config = dict(
    n_layer=15,
    d_model=640,
    n_head=5,
    n_kv_head=5,
    head_dim=128,
    d_mlp=2560,
    vocab_size=8491,
    activation='gelu',
    norm='rmsnorm',
    norm_place='pre',
    norm_eps=1e-05,
    positions='rope',
    rope_base=10000.0,
    rope_fraction=1.0,
    qk_norm=False,
    attn_scale=0.0884,
    bias='none',
    tie_embeddings=True,
    parallel_block=False,
    init='orth',
    init_std_qkv=0.0254,
    init_std_o=0.0,
    init_std_up=0.0254,
    init_std_down=0.0,
    optimizer='adam_variant',
    lr=0.000384,
    beta1=0.9,
    weight_decay=0.36,
    lr_head=0.00356,
    grad_clip=1.0,
    warmup_steps=260,
    schedule='wsd',
    decay_fraction=0.936,
    decay_shape='linear',
    final_lr_fraction=0.0,
    batch_tokens=[32768, 65536, 98304],
    seq_len=1024,
    doc_mask=True,
    train_tokens=633700000,
    steps=10218,
    dataset='wikipedia_en',
)
MLP neurons of a small language model. Each row is named by its layer, matrix (up: input weights) and neuron, and shows model dimensions 368-463. Each number is 128 + 24 x the weight over its row's rms, rounded and kept within 0 to 255.
Before each neuron's rows, "fires on" lists the tokens most often at its 100 highest values on Wikipedia text that the model never trained on. A number after a token or word is its count.

fires on: "ey" 24, "uki" 19, "ing" 15, "field" 8, "chi" 6
L2.up829 [158 145  90 126 109 128  87 148 156 117  98  92 103 159 111 150  90 124 148 109 115 138  95 143 103 151  70 141  71 106 138  98 114 149 116 124 123 118 127  76 143 131 121 168 123 175 128 134 115 158 122 140 138 130 147  70 129 140 100 152 157 127 147 126 124 106 140 104 122 121 101 136 144 139 142 110 154 125 104 124 164  68 103 151 117  89 138 115 161 157 126  98 101 124 113 160]

fires on: "S" 52, "ir" 9, "F" 6
L2.up1063 [120 129 123 115  76 176 162 140  96 128 111 135 138 128 135  57 164 150 118 116 113  85 123 138 165 159  85 162 129 155 144 124 129 126 106 152 147 134 140 144 143 143 143 157  99 123  80 125 150 105 132 109  96 123 114 109 140  74 132 172 156 126 128 140 120 163  95 113 111 114 145 133 115 125  93 130 141 109 130  87 108  99 139 115 140 137 121 141 165 126 112 150 112 151 135 103]

fires on: "ow" 39, "f" 12, " Games" 7, " 400" 5, " Comp" 5, "ot" 4
L2.up2073 [151 126 153 101 142 165  96 150 143 106 120 121 132 118 134 184  97 110 117 126 121 149 155 156 164 113 108 139 106  97 184 108  97 141 130 139 160 114 143 122 146 104 185 118 156 134 133 108 131 137  90 157 129 109 125 107 104 119 112 112 144  95 145 136  80 130 132  89 150 127 117 120 147 112 161 145  89 121 114 139 138 128 114 107 121 123 141 152 139 115 126 154 152 105 153 155]

fires on: "uk" 25, "ure" 15, "riend" 8, "ist" 7, "unte" 7, " earth" 5
L2.up171 [116 153 163 129 155 116 155 111 134  96 123 119 130  94 154 135 150 147 148 138 130 115 125 155  89 174 120 150 119 129 134 159 150 151 112 193 115 123 138  83 156 116 124 146 124 139 133 110 146 136 117 146 145 124 164 150 134 148 120 129 165 193 102 113  71 156 138 159 115 109 108  97 101 158 113 138 128 136  88 115 111 100  78  95 133 174 126 118  84 116 101  99 137 107 151 103]

fires on: "ham" 27, "ol" 8, " still" 7, "ford" 6, "ton" 6
L2.up117 [115 147 138 130 115 134 123 157 130 170  95 150 145 163 114 146 141 134 141 118 107 161  95 161 173 111 159  83 117 135  97 137 129 122 125 159 116 133 119 140 116 148 134 145 146 143 148 129 150 133 157 109 144 133 130 138 132 134  88  98 131  74 135 126 148 139 106 115 166 139 115 114 175 143 183  78 119 123  91 144 150 146 124 103 123 131 153 145 139 126 153 141 127  77 105 101]

fires on: "." 29, "ler" 8, "ale" 8, " season." 7, " Scotland" 6, " Frank" 6
L2.up989 [119 129  93 113 151 125 122 118 129 116 113 172 123 123 116 146 141 158 164 151 156 146 135 140 154 130 114 124 149 135 106 113 117 181 141 141 113 144 111 174 122 115  68 120 122 117 141 148 142 105 108 134 121 115 130 101 100 140 119 129 108 140 104 158 153 117 165 122 152 154 137 136 147 122 117 118 105 135 107 108 146 142 109 103 117 127 106 114 118  94 202 122 133 118 105 142]

fires on: "ile" 27, " of" 22, "ign" 9, "ili" 5, "ir" 5
L2.up1000 [152  91 119  70 118 120 133 154 144 165 126 106 103 131 149  74 122 126 138  93 131  92 141 116  97 101 128 124 103 133 109 155 132 134 139 134 135 156 154 107 135  98 146 175 150 145 143 150 172 132 157  93 106 117  95 107 157  83 125 139 148  67 117 153 143 151  99  53 169 133  99 151 150 135 119 130 132 100 138 133 124  76 157 152 103 137 117 137 135 145 117 151  92 148  92 124]

fires on: "as," 27, "ne" 20, "tain" 7, "ces" 7, "th" 7
L2.up1658 [106 154 148 156 125  93 117 135  90 130 110 113 145  74 149 118 116 138 134 173 126 107 171 163 118 155 119 213 137 161 123 118 109 125 143 122 158  92 152 129 145 103 137 109 133 137 138 122 130 134  93 178 133  92 148 160 114 116 160 128 139 186 137 173 162 111 142 120 132  93 124  86 148 123 138 138 105 166 133 143 139 146 108 113 115 130 150 116  86 145 132 116 124 108 135 109]

fires on: " all" 18, "hen" 11, "uch" 8, "tar" 7, "elected" 5, "to" 5
L2.up1257 [138 144 140 113 125 121 139 191 120 118 108 111  71 109 166 150  88 156 164 140 123 152  75 165 155 124 136 145 135 132 120 137  93 128 136 152 130  93 127 112 130  92 111 126 133 144 132 106 113 135 164 113 134 102 139 170  95 148 123 111 128 124 141  99 164 126 159 103  87 115  79 199 110 120 106 136 157 138 170 122 137 148 122 109 154  68 103 100  90 165  95 102 154 113 175 122]

fires on: "ed." 17, "ing," 16, " to" 10, "ing." 10, "ound" 5, "et" 5
L2.up2061 [104 156 114 142 145  99 132 127 139 105 111 117 111 116 122 142  96 149 154 153 128 101  99 140  81  95 122 132  87 155 109 105  91  81 132 161 148 141 113 114 103  94 125 168 115 153 151 157 123 138 116 129 142 151  99 129 157 134 102 111 172  85 113 132  95 111 179 114 182 155  73  95 129 140 126 124 100 155 149 100 158 113 143 166 159  84 139 146 134 175 114 110  87  80 154 169]

fires on: "s." 52, "ed" 17, "air" 10
L2.up734 [113 121 141  89 143 151 116 142  96 135 115 127 157 106  77 112 157 167 132 151 118  88 114 101  87 151  71 138 129 155 120 150 141 126 132 176 153 124  79 154 160 125  97 103 146 136 153 110 107 119 125 112 172 128 131 161 112 158 182 140 157 137 128 165 126 166 127 157 141 174 149 137  71 131 123 128 120 121 164 141 109 145 106 106 124 104 152 149 140 164 147 114 120 138 139 124]

fires on: "ne" 15, " Group" 11, "\n" 11, " product" 10, " company" 9, "-based" 8
L2.up303 [102 130 103 145  99 143 112 128 121 121 164 123 113  97 129 145 134 143 148 134 127 139  66 124 164  67 151 161 168  84 126 135 144 128 173 104 130 116 102 111 140 143 130 131 134 121 153 129 108  84 145 138 160 101 155 146 140 104 127 135 175 169  86 149 147 131 156 167 122 151 134  98 111  74 172 143 159 155 149  87 152 128  95 141 138 157 158 156 156  98 161 156 135 130  94 171]

fires on: "ile" 17, "ot" 14, "ix" 13, "od" 9, "ine," 8, " rock" 6
L2.up1474 [133  99  92 116 145 114 149 129  97 170 131 113 164 109 146 128 111 154  99 144 108 158 117 130 145 117 125 118  87 127 132 109 129 109 127 159 147 120 129 134 164 112 146 147 136 155 149 105 123 149 142 143 131 101 111 121 169 164 120 172 155 149 150 135 141 158 125 113  99 151 151 158 137 152 132 112 163 103 141 146 130 145 102 158 106 125 124 134 101 133 134  83 165 126  85 134]

fires on: "ing" 43, " both" 15, "er" 7, " Central" 5, " between" 4
L2.up1406 [162 122 152 156 114 103 129 140 122  96 131  93 117 105 129 173  51  88 105 124 115 140 138 158 117  99 127 126 114 108  86 148  98 100 136 132 138 148 121 141 112 120  93 139 125 123 138 176 120 152 133 161  95 178 132 121 141 153 109 115  91  95 166 131 130 100 125 158 124 151 129  89  89 160 144  80 133 132 121  90 155 159 135  94 150 141 143 143 130 128 144 125 119 100  80 178]

fires on: " against" 41, " str" 6, "iana" 4
L2.up449 [113 126 141  97 119 110 114 158 142  85 123 143 118  99 180 155 144 156 140 140 149 142 133 165 108  99 115 137 135 154  88 144 123 159 118 137 109 114 105 133  79 149 162 139  86 129 109 139 175  92 117 118 120 124 141  97 122 136  76 176 128 131 139 119 114 128 176 117 141 140 112 151 122 155 130 106 148 140 131 126 106 135 108 147 145 117  66 172 140  86 131 111  86 117 102 129]

fires on: " as" 24, "ew" 14, " ^{" 9, " final" 7, " Croat" 5
L2.up626 [109 150 130 102 130 168  88 151  97 114 177 109 136 107 152 121 141 132 120 123 140 116 124 115 125  97 151 148 156  57 130 142 121 188 143 153 135 121 139 113 109 102  89 149 145  77 134 119 144 148 108 149 116 123  77 164 103  94 121  88 146 115 111 142 122 110 186 163 136 132 150 121 137 158 130 140 152  89 102 133 128 129  99 148 141  95 113 169 115 176 124 116 130  77 120 136]

fires on: " Park" 18, "ight" 16, "ating" 8, "ature" 7, " Country" 6
L2.up2112 [118 118 111  63 115 136 163 105 131 115 124 151 144 126 153 104 111 156 134 140 161 107 108 169 147 111 126 156 117 137 122 109  81 101 107 137 158 103 141 155 155  93 119 100 133 113 152 125 141 150 129  89 125 145 148 137 118 111  92 134 129 106 150 145 132 115 156 111 141 131 142 128 111 149 139 113 145 150 135 132 132 133 103 147 159 100 116 107 132 142 163 111 143 119  57 102]

fires on: "ire" 22, "oll" 15, " television" 10, "hen" 7, "orn" 7, " broadcast" 6
L2.up907 [139 131 120 126 109 123 121 124 107 127 106  83  93  70 115 135 186 143 132  98  95 123 141 171 120  93 113  93 132 140 110 140 102 116 129 173 150 141 127 107 115 138 144 174  93 100 122 212 147 107 121 143 109  97 119 106 120 171 154 160 145 178 130 102 190 143 104  99 117 139 165 108  98 162 129 105 110 114 127  86  93 108 121 112 169  93 157 102 149 179 108  90 138 158 144 174]

fires on: "up" 20, " Super" 18, " United" 16, "le" 9, "ut" 8
L2.up1963 [107 139 125 115 141 150 153 109 148 111 125 117 156 119 103 136 126 133 115  88  99 161 126 168 152 110 112 110  45 168 122 140 120 157  67 131 144 129  96 145 143  82  81 159 117 153 168 137  60 109 143 115 142 128 131 121 116 111 101 136 141  98 181 124 157 114 144 137 105 136 133 144 155 111 171 110 157 109 111  86 106 122 102 134 148  90 147 107 127 103 105 116 137 158  94 114]

fires on: "es." 23, " \"The" 20, " Polish" 7, " No." 7, " \"W" 6, " Poland" 5
L2.up1004 [114 136 157 121 107 138 102 136  90 116 157  68  98  99 123 156 138 104 131 125  93 151 137 116  51 122  94 131  97 112 129 129 140 132 132 141 148 135  85 135 148 107 136 150 171 151  93 147 137 145 107 131 153 130 141 154 128 156 129 157 128 175 145 127 130 132 129 116 130 160 102 132 117 122 154 122 133 135 164 141 117 124 121 103 112 115 105 147  95 133 121 109 128 119  93  98]

fires on: "ines" 15, "tt" 12, "illa" 10, "itt" 8, " cause" 7
L2.up253 [148 174 128 108 103 122 125 148 123 122  73 113 160 124 126 102 151 154 172 104 129 125 115 159 117  97 122 145 110 153 130 156 104 144  90 160 140 128 111 130 111  94  71 131 154 101 141 151 156 135 114 108 125 110 145 134 143 158 154 181  94 109 148 115 181  80 160 147 112 127 131 140 129 144 119 154 137 122 156 140 135  92 117 165 165 107  93 119  82 164 113 160 102 157  97 122]

fires on: "er." 25, "ined" 12, "b" 7, "eration" 6, "st" 6, "ation" 5
L2.up73 [152 128 166  69 177 140 103 140 132 121 131 162 137  85 122  81 114 105 147 156 145 121 123 138 147 195 132 168 107 128 107 129 139  97 150 107 118 133 142 129 165 113 130 143  98 115 124 127 135 111  97 128 110 127 186  98 150 102 175 139 146 118 116 133 160 137 133 138  94 104 104 138 155 134 131  93 137 147 139 170 159  75 120 144 146 140 112 112 150 163  91 161 123 115 162 122]

fires on: "ter" 15, " day" 11, "ts" 11, " IF" 9, " well" 7, " away" 5
L2.up2404 [131 121 128 177 144 144 134 145 128  80 120 134  95  90  69 183 161 124 129  94 136 150 121 143 133 106 122 120 152 122 133 145 102 122 156 109 171 111  99 123 140 107 149 172 141 158 128 127  94 158 152 111 152  91  93 107  89 130  91 114 144 130 129 130 103  93 134 130 130 162 112 129  57 115 110 133  96 144 153  89 109 184  78 187 154 112 187 140 105 162 131 101 145  85 123 134]

fires on: "es." 27, "]" 9, " 17" 6, "ages." 4, " said" 4, "ages," 4
L2.up2312 [182 132  97 132 123 125 134 112  95 146 128 112 117 112 113 137 134 148 127 183 137 145 143 143 134 127 163 120 147 141 106 104 127 130 110 127 125 132  75 110 126 146 127 124 118 175 138 135 122 135  79 146 147 207 141 166 164 134 127 167 168 142 105 125 115 187 143 133 147 138 142 141 137 143 150 136 148 158 142 173 137 124 163 150 154 157 113 118 127 132  81 117 160 142 105 128]

fires on: "C" 14, "cl" 11, "V" 8, " against" 8, "ister" 7, " and" 6
L2.up1566 [135 133 109  96 126 116 110 121 139 144 140 113 129 111 146 134 107 115 130 132 125  87 103 123 159 105 105 179 123 139 111 114 134 144 125 141 159 120 118 152 106 155 135 155 109 146 134 117 155 105 151 126 142 160 167 139 145 157  63 136 142 136 133 122 157  97 149 102 129 130 112  91 138 104 189 107 134 132 164  95 135 140 110 120 130 135 131 167  53 116 142 121 133 121 123 153]

fires on: "as" 21, "a" 17, " de" 10, "ie" 6, "os" 5
L2.up310 [105 161 134 120 130 163 136 120 120 140 126 126 155 168  94 145 129 125 110 111 126  95 138 154 117 121 139 120 143  91  87 117 122 125 156 160 148 157 108 155 124 134 124 125  88 120 117 111 155  72  83 112 103 119 144 105 129 129 161 147 121 139 138  94 163 110 166 143 128 156 105 147 139 111 159  79 121 109 161 135 120 139 160 148 119 135 125 131 125 137 151 105 100 185 146 182]

fires on: "anc" 17, "D" 8, " them," 7, "ren" 7, " them." 6, " Total" 6
L2.up958 [101 126 120  74 122 124 132  99 113 119 105  83 113 136 167 100 127 146 148 148 130 112  69 133 172 115 133 146 117 159 124 135 112 150 129 155 130 127 131 142 161 153 151 136  98 110 131 115 105 141  79 121 102 103 133 120 122 124 167 170  88  65 116 123  87 113 162 143  79 178 150 163 114 117 143 123 155 169 115 135  91 166 141 101 132 130 106  98 135 170 121 117 156 149 109 111]

fires on: "in" 26, "rac" 8, "ina" 8, "ache" 8, "of" 8
L2.up2147 [114 127 101 153 114 101 130 137 131 101  87 113 145  79 140 117 164 137 124 140  94 110 138 121 149 114 112 123 102 155 121 168 154 103 100 129 134 148  93  95 100 142 110 134 152  97 101 166 147 142 113 113 132 164 169 159 147 169 195 164 125 133 169 129 142 106 133 140 123 156  94 106 144  99 121 120 180 142 140 123 127 112 134 126 137  94  98 114 152 160 141 154  88  94 123 124]

fires on: "ing," 32, "ing." 17, "ien" 8, "els" 7, "-p" 6, " arrang" 5
L2.up806 [149  99  73 106 111 137 118 130 125 112 103 104 125 117 122 129 116 131 132 129 106 151 140 145 118 145 158 168 115  44 150 131 120 106 132 169 154 115 134 120 152 126 115 147 127 134 108 158 157  96 121  88 129 185 139 151 136 119 115 159 111  67 132  94 120  71 125 131 115 106 162 141 153 164 117 111 113 199 153 120 126 136 114 113 137 109 129  91 101  94 114 128 122 120 130 117]

fires on: " have" 26, "ly," 15, "ue" 9, " has" 8, "ost" 6
L2.up2154 [120 119 114  81 164 144  78 149 134 109  94 152 124  82 126 126 108 128 129 123 107  97 139 153 144 133 148  99 118 152 113 172 111  93 119  85 118 109 129 125 163 116 108 140 127 121 111  90 114 148 164 147 112 107 115 129 121 106  99 115 172 122 159 129 147 119 156  97 105 109 106 121 114  87  97 133 143 143 161 142 189  99 121 124 141 118 104 107  71 120 121 158 145 115 121 125]

fires on: "son" 15, "illa" 8, " Texas" 8, "se" 8, "um" 7, "or" 6
L2.up2552 [162 197 104 127 137 148 117 124  87 197 145 136 167 114 145 116 119 114 151 136 117  94 160 127 130  83 125 115 129 149 146 149 119 119 141 132 115  84 110 156 141  99 131 169 149 111  99 118 152 133 145 108 110  86 118 146  88 145  70 132 129  76 124  78 117 164 129 151 146 146 127 200 129  96 102 143 126  96 159 129 125 140 124 108 132  81 103 112 111 174 137 154 103 109 125 127]

fires on: "s." 54, "'" 25, "s," 13
L2.up1616 [164 137 130  97 174 110 174 132 116 119 119  88  91 109 133 106 108 138 135 130 145 140 170 108 106 133 126 121 118 122  86 163 135 139 155  83 120 158 177 129  84 143  81 152 172 111 151 104 116 124 142 120 147 182 120 180 124 161 104 120 131 106 123  91 139 149 144 153 104 139 102 148 139 131 132 138 179 156 189 165 115 121 131 102 121 183 119 131 141 122 162 101 112 146  93 156]

fires on: "one" 43, " her." 8, "au" 7, "oun" 7, " for" 5, " scheduled" 4
L2.up2227 [144 132 149  79 151 179 127 133 153 169 137 130 152  94 126 155  94 103 129 150 121 128 179 162 141 108 157 126 102 137  81 100 113 141 148 167  56 108 120 149 133 122 127 191 116 141 180  72 117 165 115 129 119 136 180  99 133 133 122 136 139 112 168 103 155 164 143 102 164 150 123 155 126 153 115 133 145 156 119 136 140 166 148 142 119  89 129 154  79 138 122 143 134 112 130 107]

fires on: "b" 44, " B" 23, " own" 7, "ater" 5, " number" 4
L2.up139 [154 150 143 141 143 123 147 151 181 101 111 152 155 151 134 100 122  93 127 160 143 108 112 135 120 116  97 192  90 130 147 150 102 130 138 140  94 141 136  87 147 103 137  95 132 178 153 138 159 123 128 143 114 124 139 157 138 175 119 133 166 121  89  93 146 131 156 152 166 142 124 123 136 123 143 116 151 114 140 113 137 180 147 157 117 170 166  95 104  96 152 111 150 120 138 130]

fires on: "ey" 30, "eg" 14, "í" 12, " States" 9, "ians" 7, " General" 6
L2.up2178 [163 137 136 105 155 142 127 122  91  90 121 116 123 121 148 110 131  95 124 148 116 131  93 139 141 122  87  84 136 101 110 123 113 140  96 113 119 185 115 134 129 144  84 171 121 133 100 141 148 115  91 125 147 139 154 115 169  49 106 135 109 115  95 110 129 131 130  78 126 130 121  94 134 173 154 133 135 146 174 135 122 130 110 111  88 119 146 135 108 131 151 150 132 111 146 164]

fires on: "x" 44, " through" 9, " previous" 7, "ady" 6, " national" 5
L2.up743 [107 163 165 133 168 117  78 123 152  96 131 112 126 123 126 118 127 121 170 134 127 165 108 155 121 131 136  71 115 130 113 148 123 145 100 148 108 145 145 108 125 107 121 151  98 128 119 124 125 106  93 138 152 121 146 119 157 173  77  99 139 159 121 106 134 156 167 122 154 182 138 126 144 132 115 131 150 131 114 134 130  99 112 116 111 125 158 122  66 112  70 107 114 148 113 187]

fires on: "son" 29, "O" 17, "ate" 11, "old" 6, "ard" 6, "ature" 4
L2.up1330 [183 141 114 116 143 128 128 133 120 121 126 154 126  70  89 123 137 147 141 122 122 154 156 117 160 119 100 131 106 122 120 140 109 123 157 120 138 141 115 126 137  80  98 118 141 137 114 104 166 114 127 119 150 126 110 152 118 143 123 125 168 108 104 102 113 128 115 129 139 109 113 151 120 145 139 135 123 159 147 104 125 101 129 151  81  93  71 128 107 140 111 142 151  90 122 177]

fires on: " -" 16, "ert" 12, "ien" 9, "ult" 8, " install" 6, "ern" 6
L2.up1377 [131 116 150 112 132 112 155  90 116 150 140 123 121 107 188 151 122 134 129 133 107  97 144 116 145 113 147 129 144 113 135 185 149 136 133  96  95 124 108 180 120  97  85 152 138 131 101 120 128 129 109 152 112 130 153 110 115 127  90 110 141 105 164 136 132 144 143 120 180 128 138 153  94  90 141  93 130 137 149 130 112 115 134 132 152 137 135 125 124 116 131 114 111 207 111 175]

fires on: "ir" 24, "ini" 19, "arch" 7, "iar" 5, "per" 5, " times" 5
L2.up2340 [106 103 137 160 103 127 130 130  95 146 162 137 148  99 112 145 124 132 181 125 160 133 157 132 108 152 141 123 136 128 132 132 127  95 128 103 127 115 145 100 121 102 104  65 147 105 135 132 161 150 136 134 103 129 128 110 145  83 152 144 185 125 133 130 106 132 116 109 156 127 133 129 155 121 119 137 135  90 147 114 147 148 113 139 157 139 120 151 145 138  75 111  97 109 144 153]

fires on: "e." 18, "ion." 14, "ate." 7, " area." 6, "ation." 6
L2.up1319 [123 122 197 149 112 163 152 193 114 155 166  80  71 120 102 117 140 182 136 158 141 121 139 146 101 124 116 160 101 115 115  93 103 103 114 110 152 142 117 162 125 143 113  95 160 179  99 128 134 148 149 138 125 107 134 139 131 124 129 137  83  88 141 155  78 134  73 151 141 126  87 135 106 125 136 137 121 160 151 120 133 115 139 105 123  90 101 134 132 165  98 173 173 151 129 151]

fires on: " than" 12, "G" 11, "-P" 8, "oss" 7, "fer" 7, "-S" 6
L2.up2012 [112 113 153 176 181 142  85 138 106 172 106  65 115 137 141  97 106 144 142 127 160 115 134 161 129 139 145 151 136 128 169 129 130 163 157 142 153 125 110  93 156 103 117 104 157 169 126 136 115 167  98 102 113 108 163 155 133 135 135 136 126 107 114 100 115 134 123 128 133 171 117 104 111  96  90 140 145 145 137 128  91 122 119 151 162 165 103 164  68 151 124 132  99 144 120 170]

fires on: "z" 20, "il" 10, "ory" 9, "ima" 7, "field" 6
L2.up1066 [144 143 117 111 156 136 138 107 103 154  49 133 127 106 141 114 159 124 162 143 103 135 106 152 110 125 128 125 100  85 126 130 131  77 173 125  93 133 121 161 134 133 134 136 188 109 112 143 131 160 132 164 147 105 115 112 157 145 128 114 136 137 154 117 145 103 124 136 137 117  92  97 126 119 164 177 122 137 117 120 179 154 156 116 142 149 109 142 126 125  90 137 134 101 137  90]

fires on: "b" 15, " de" 14, "ins" 10, " name" 8, "ular" 7
L2.up1413 [165 154  94 131 100  83 109 107 115 142 122 160 130 132 124 116 132  99 143 144  98 155 116 157 131 146 112 117 133 107 103 111 123 169 130 111  95 160 145 176 132 118 110 153  76 172 115 135 137  86 146 190 127 120 110 139 115 167 125 134 144 126 138  97 192 102 145  99 114 141 148 125  81  58 132 124 153 140 163 130 151 127 106 149 131 153 147  73 162 109 101 159 132  71 125 141]

fires on: "y," 46, "y." 16, "let" 10, "a," 6, " group" 5, "et" 4
L2.up905 [117 111 114 107 132 146 128 145 166 143 124 133 178 103 118  92 140 148 140 129 127 103 129 124 107 178  96 125 143 120 182 166 124 115  95 198 112 115 141 103 121 121 130 143 111 131 143 122 133 150 103 149 144  94 146 135 103 119 107 118 151 143 103 136 125 142 118 115 121 116 109 106 134 155 112 158 132 115 117 121  83 139 126 120 176 109 191 194 121 135 105 108 128 178 145 106]

fires on: "on" 66, " Art" 9, "d" 4, "ire" 4, "le" 4
L2.up1909 [133 140 141 118 155 150 148  93 101 151 104 121 133 141 152 143 143 118 144 154  99 134 136 111 157 130 115  85 112 110  86 111 100 135  88 126 135  88 117 129 115 116 133 119 120 133 120 188 130 110 158  93  76 129 116 119 141 157  97 102 108 159 130  90 125  88 166 127 137 135 134 196 140 135 113 106 131 136 161 132 133 125  90  84 109 151  89 122 136 144  83  97 114 118  80 123]

fires on: "ton" 29, "una" 14, " Sim" 12, "vis" 11, "V" 5
L2.up1188 [170  99 108  99 101  93 147 142  82 148 107  81 132 145  71  97  99 105 144 104 100 137 132 112 124 121 158  93 137 127  82 164 108 110 105 128 173 157 152 205 109 191 128 155 107 125  94 130 138  99 119 131 108 138 158 132 109 131 155 164 169 129 126 122 159 147 104 133 110 112 131 115 117 118 114 122 132 141  99 115 119 133 141 119 157 143 147 120 155 110 115 155 177 148 113 133]

fires on: "s." 93, "ilt" 6
L2.up1053 [144 148 134 111 122  80  93 133 166 131 111 104 111 133 134 118 140 123 150 152 143 160 151 123  96 139 120 135 119 109 137 172 150 161 192 126 110 152  68 110 153 155 132 117 132 124 133 102 137 105 139 121 133 123 117 143 139 163 167 114 147 112 114 114 119 132 157 119 123 178 113 120  76 100  97 138 176 135 150 135 155 118 104 118 123 107 116 185 142 130  98 116  76 170  92 137]

fires on: "7" 29, "a" 26, " almost" 5, " So" 4, "g" 4, "aska" 4
L2.up2003 [130 140 136 142 144 143 126 140 100 120 123 144 134 122  95 114 132 125 118 130  78 127  79 137  83 110 114 151 153 169 111  92 127 143 163 116 129 161 124 128 133 124 147 122 161 152 100 160 120  85 135 114 156 135 153 131 129 144 158 117 123 116 121  96 132 116 115  87 142  98 115 121 146 156 134 108  86 156 152 123 134 147 108 135 109 118 133 152 133 122 127 151 132 167 139 117]

fires on: "us" 14, "ation," 13, "ora" 11, "X" 11, "g" 6, "or," 5
L2.up2445 [176 111 105 110  90 144  90 138 117 102 142 141 134  78 138 137 104 167 136 115 137 166 162 123 152 117 132 132 153 150 168 173 134 150 173 140 173 114 116 140 148 115  78 154 122 165 106 130 145 130 127 138 146 142 125 145 131 136 103 135 101 129 166 135  83 161 185 115 134 167 173 149 119 132  99 140 111 136 125 160 137 128  93 110 156 100 124 141 123 140 152 123 146 129 114 137]

fires on: "ne" 29, "C" 15, "ll" 6, "V" 6, " address" 4, " poll" 4
L2.up1533 [123 106 125 130 144 161 124 126  57 135 189 127 126  84  92 152 125 147 130 116 146 125 151 159 126 127 121 128 104 108 179 132 139  92 179 121  98 115  86 109 132 132 120 108  93 146 173 114 120 139  98 118 107 151 127 151 120 115 132 183 178 136 146 152 115 152 130 182  93 146 122 149  97 116 181 105 143  93 139 124 105 123 126 137 128  77 145  82 122 130 103  64 122 126 124 144]

fires on: " one" 52, "er" 15, "or" 8, "ouse" 5, "A" 5
L2.up1128 [116 119 138  99 149 185 119 150 120 176 140 129 158  93 130 113 114 157 140 144 120 147 148 139 140 151 122 131 148 163 135 118 122 141 159 150 115 115 138 166 158 106 125 151 143 128 111  74 174 146 115 178  96 119  93 111 129 120 149 132 122 119 147 161 112 153 138 129 159 136 172 136 132 174 126 147 141 121 141 106 104 150 110 102 125 141  76 127 165 136 100 125 123 102 102 102]

fires on: "ah" 38, "oh" 10, " America" 8, " website" 7, " Sur" 6, " Mah" 5
L2.up1441 [126 132 111 123 201  76  99 143 110 138 116 137 134 126 132 167 148 108 132 155 129  99 114 135 110 122  85 109 148 134 109 117 107 136 113 118 127 165 146 156 142 134 101 139 117 113 126 145  97 127 151 122 171 107 170  84 110 133  95 153  98 128 154 103 135 127 177 126 122 121 107 156 105 150  85 133 135 175  80 119 127 115 127  97  92 126 137 172 108 160 151 112 147 151 135 153]

fires on: "por" 13, "io" 12, "ome" 9, "und" 9, " However," 9, " Hom" 7
L2.up1315 [128 101 101 115 165 131 112 173  96 105 127 111 154 135 104 127 102 120 126 121 122 132 125 185 157  83 189 180 139 146 126 120  94 102 125 120 130 100 103 120 177  75 136  98 130 123 126 167  74 138  95 142 130 173 125 107 147 106 121 182 138  96 133 154 107 137 127 139 186 110 118 126 159 138 126 136 139 145 120 109 147 141 121  62 143 130 114 105 123 120 172 142 141 135 109 118]

fires on: "ly" 28, "ate" 13, "ess" 12, "ession" 9, "ma" 9, "eral" 5
L2.up1248 [141 126 179 121 161 119 101 149 103 154 114 124 133 137 118 138 104 105 175 154 107 123 113  97 115 144 126 141 156 129 111  73 164 138 164 106  94  87 109 169 159 105 149 130 141 123 146 110 101  92 141 115 153 135 161  90  90 125 143 130 131 164 107 117 154 112 161 121  79 135 134 117 112 141 152 127 142 172 130 141 182 125 141 126  95 159 120 107 135 126 138 105 153 107 114 162]

fires on: "\"." 36, "wick" 10, " old" 8, "pl" 5, "w" 4
L2.up484 [173 143 138  82 123 100 124 153 144 138 120 107 149 124 127 124 160 104 133 153 154 105 160 139 116 130 134 157 174 119  73 129 103 112 123 119 143 167 121 147 119 139 127 148  87 129  86 144  94  97 113 177 143 104 129 118 130 143 160 129 113 114 110  78 145 137 130 108 114 111 107 126 152 170 148 117 154 112 120 113 105 146 103 147 139 149 170 137 105 190 152 160 149 118 147 149]

fires on: "y." 20, "y," 19, "ion." 18, " me" 9, "ion," 7, " dedicated" 5
L2.up1524 [127  88 141 104 133 142 101 148 150 125 130 121 139 109 124 117 146 103 133 112 160 123 128 173 154 124 135 131 114 123 142 124 128 110 130 164 115  91 157 152 127 154 112 126 106 147 160 123 180 178  90 158  52 100 143 194 124 114 166 147 134 141  92 144 100 136 113 147 129 144  92 128  88 174 138 145 131  90  90 120 124 146  83 129 121 120  83 140  65 163 129 128 150 132 140 118]

fires on: "wards" 27, "ood" 9, "one" 9, " general" 5, "per" 5
L2.up2496 [153 163 153 113 139  89 162 110 132 140 151 106 163 103 125 164 132  97 148 127 107 164  84 144  94 129 118 117  96 125  82 145 133 115 113 117 117 115 155 140 129 136 130 146 141 116 137 145 111  89 163 154 136  96 115  78 155 154 166 110 154 141 174 106  83  87 155 153  90 145 110 117 114  83 103 128 163 147 149 109 142 161 100  62 140 137 173 121 136 151 130 167 101 171 121 177]

fires on: "ai" 22, " of" 20, " believed" 5, " belie" 5, " associated" 4
L2.up2179 [113 128 140 110 144 161 168 144 156 121  98 112 175  69 123 176 145 126 122 134 122 143 156 125  84 149 124 130 125 140 136 103 133 130 119 111 136 163 118 140 138 145 101 128 110 176 137 120 130 106 126 142 106 124 117 155 130 124 114 130 104 147 119 107 139 130 110 173 143 131 168 100 128 162 123 122 143 122 122 104 158 165  94 137 162  94 135 107 144 136 115 103 138 167 129 132]

fires on: "ard" 16, "ined" 10, "gen" 9, "k" 9, "ines" 9
L2.up376 [114 117 115 149 122 125 125 127 100 116 145 137 122  96 130 130 137 112 154 103  57 119 123 132 134 179 139 140 104 101 110 125 123 155 120 167 104 153 166 136 103 118 106 111 122 142 149 118 126 115 126 121 124 156 170 150 123 118 144 131  99 163 148 138 145 120 142 127 152 122 108  88 141 130  91  98 134 157 127 139 188 149  91 112 143 135 126 160 136 111 135 141 121 124 127 112]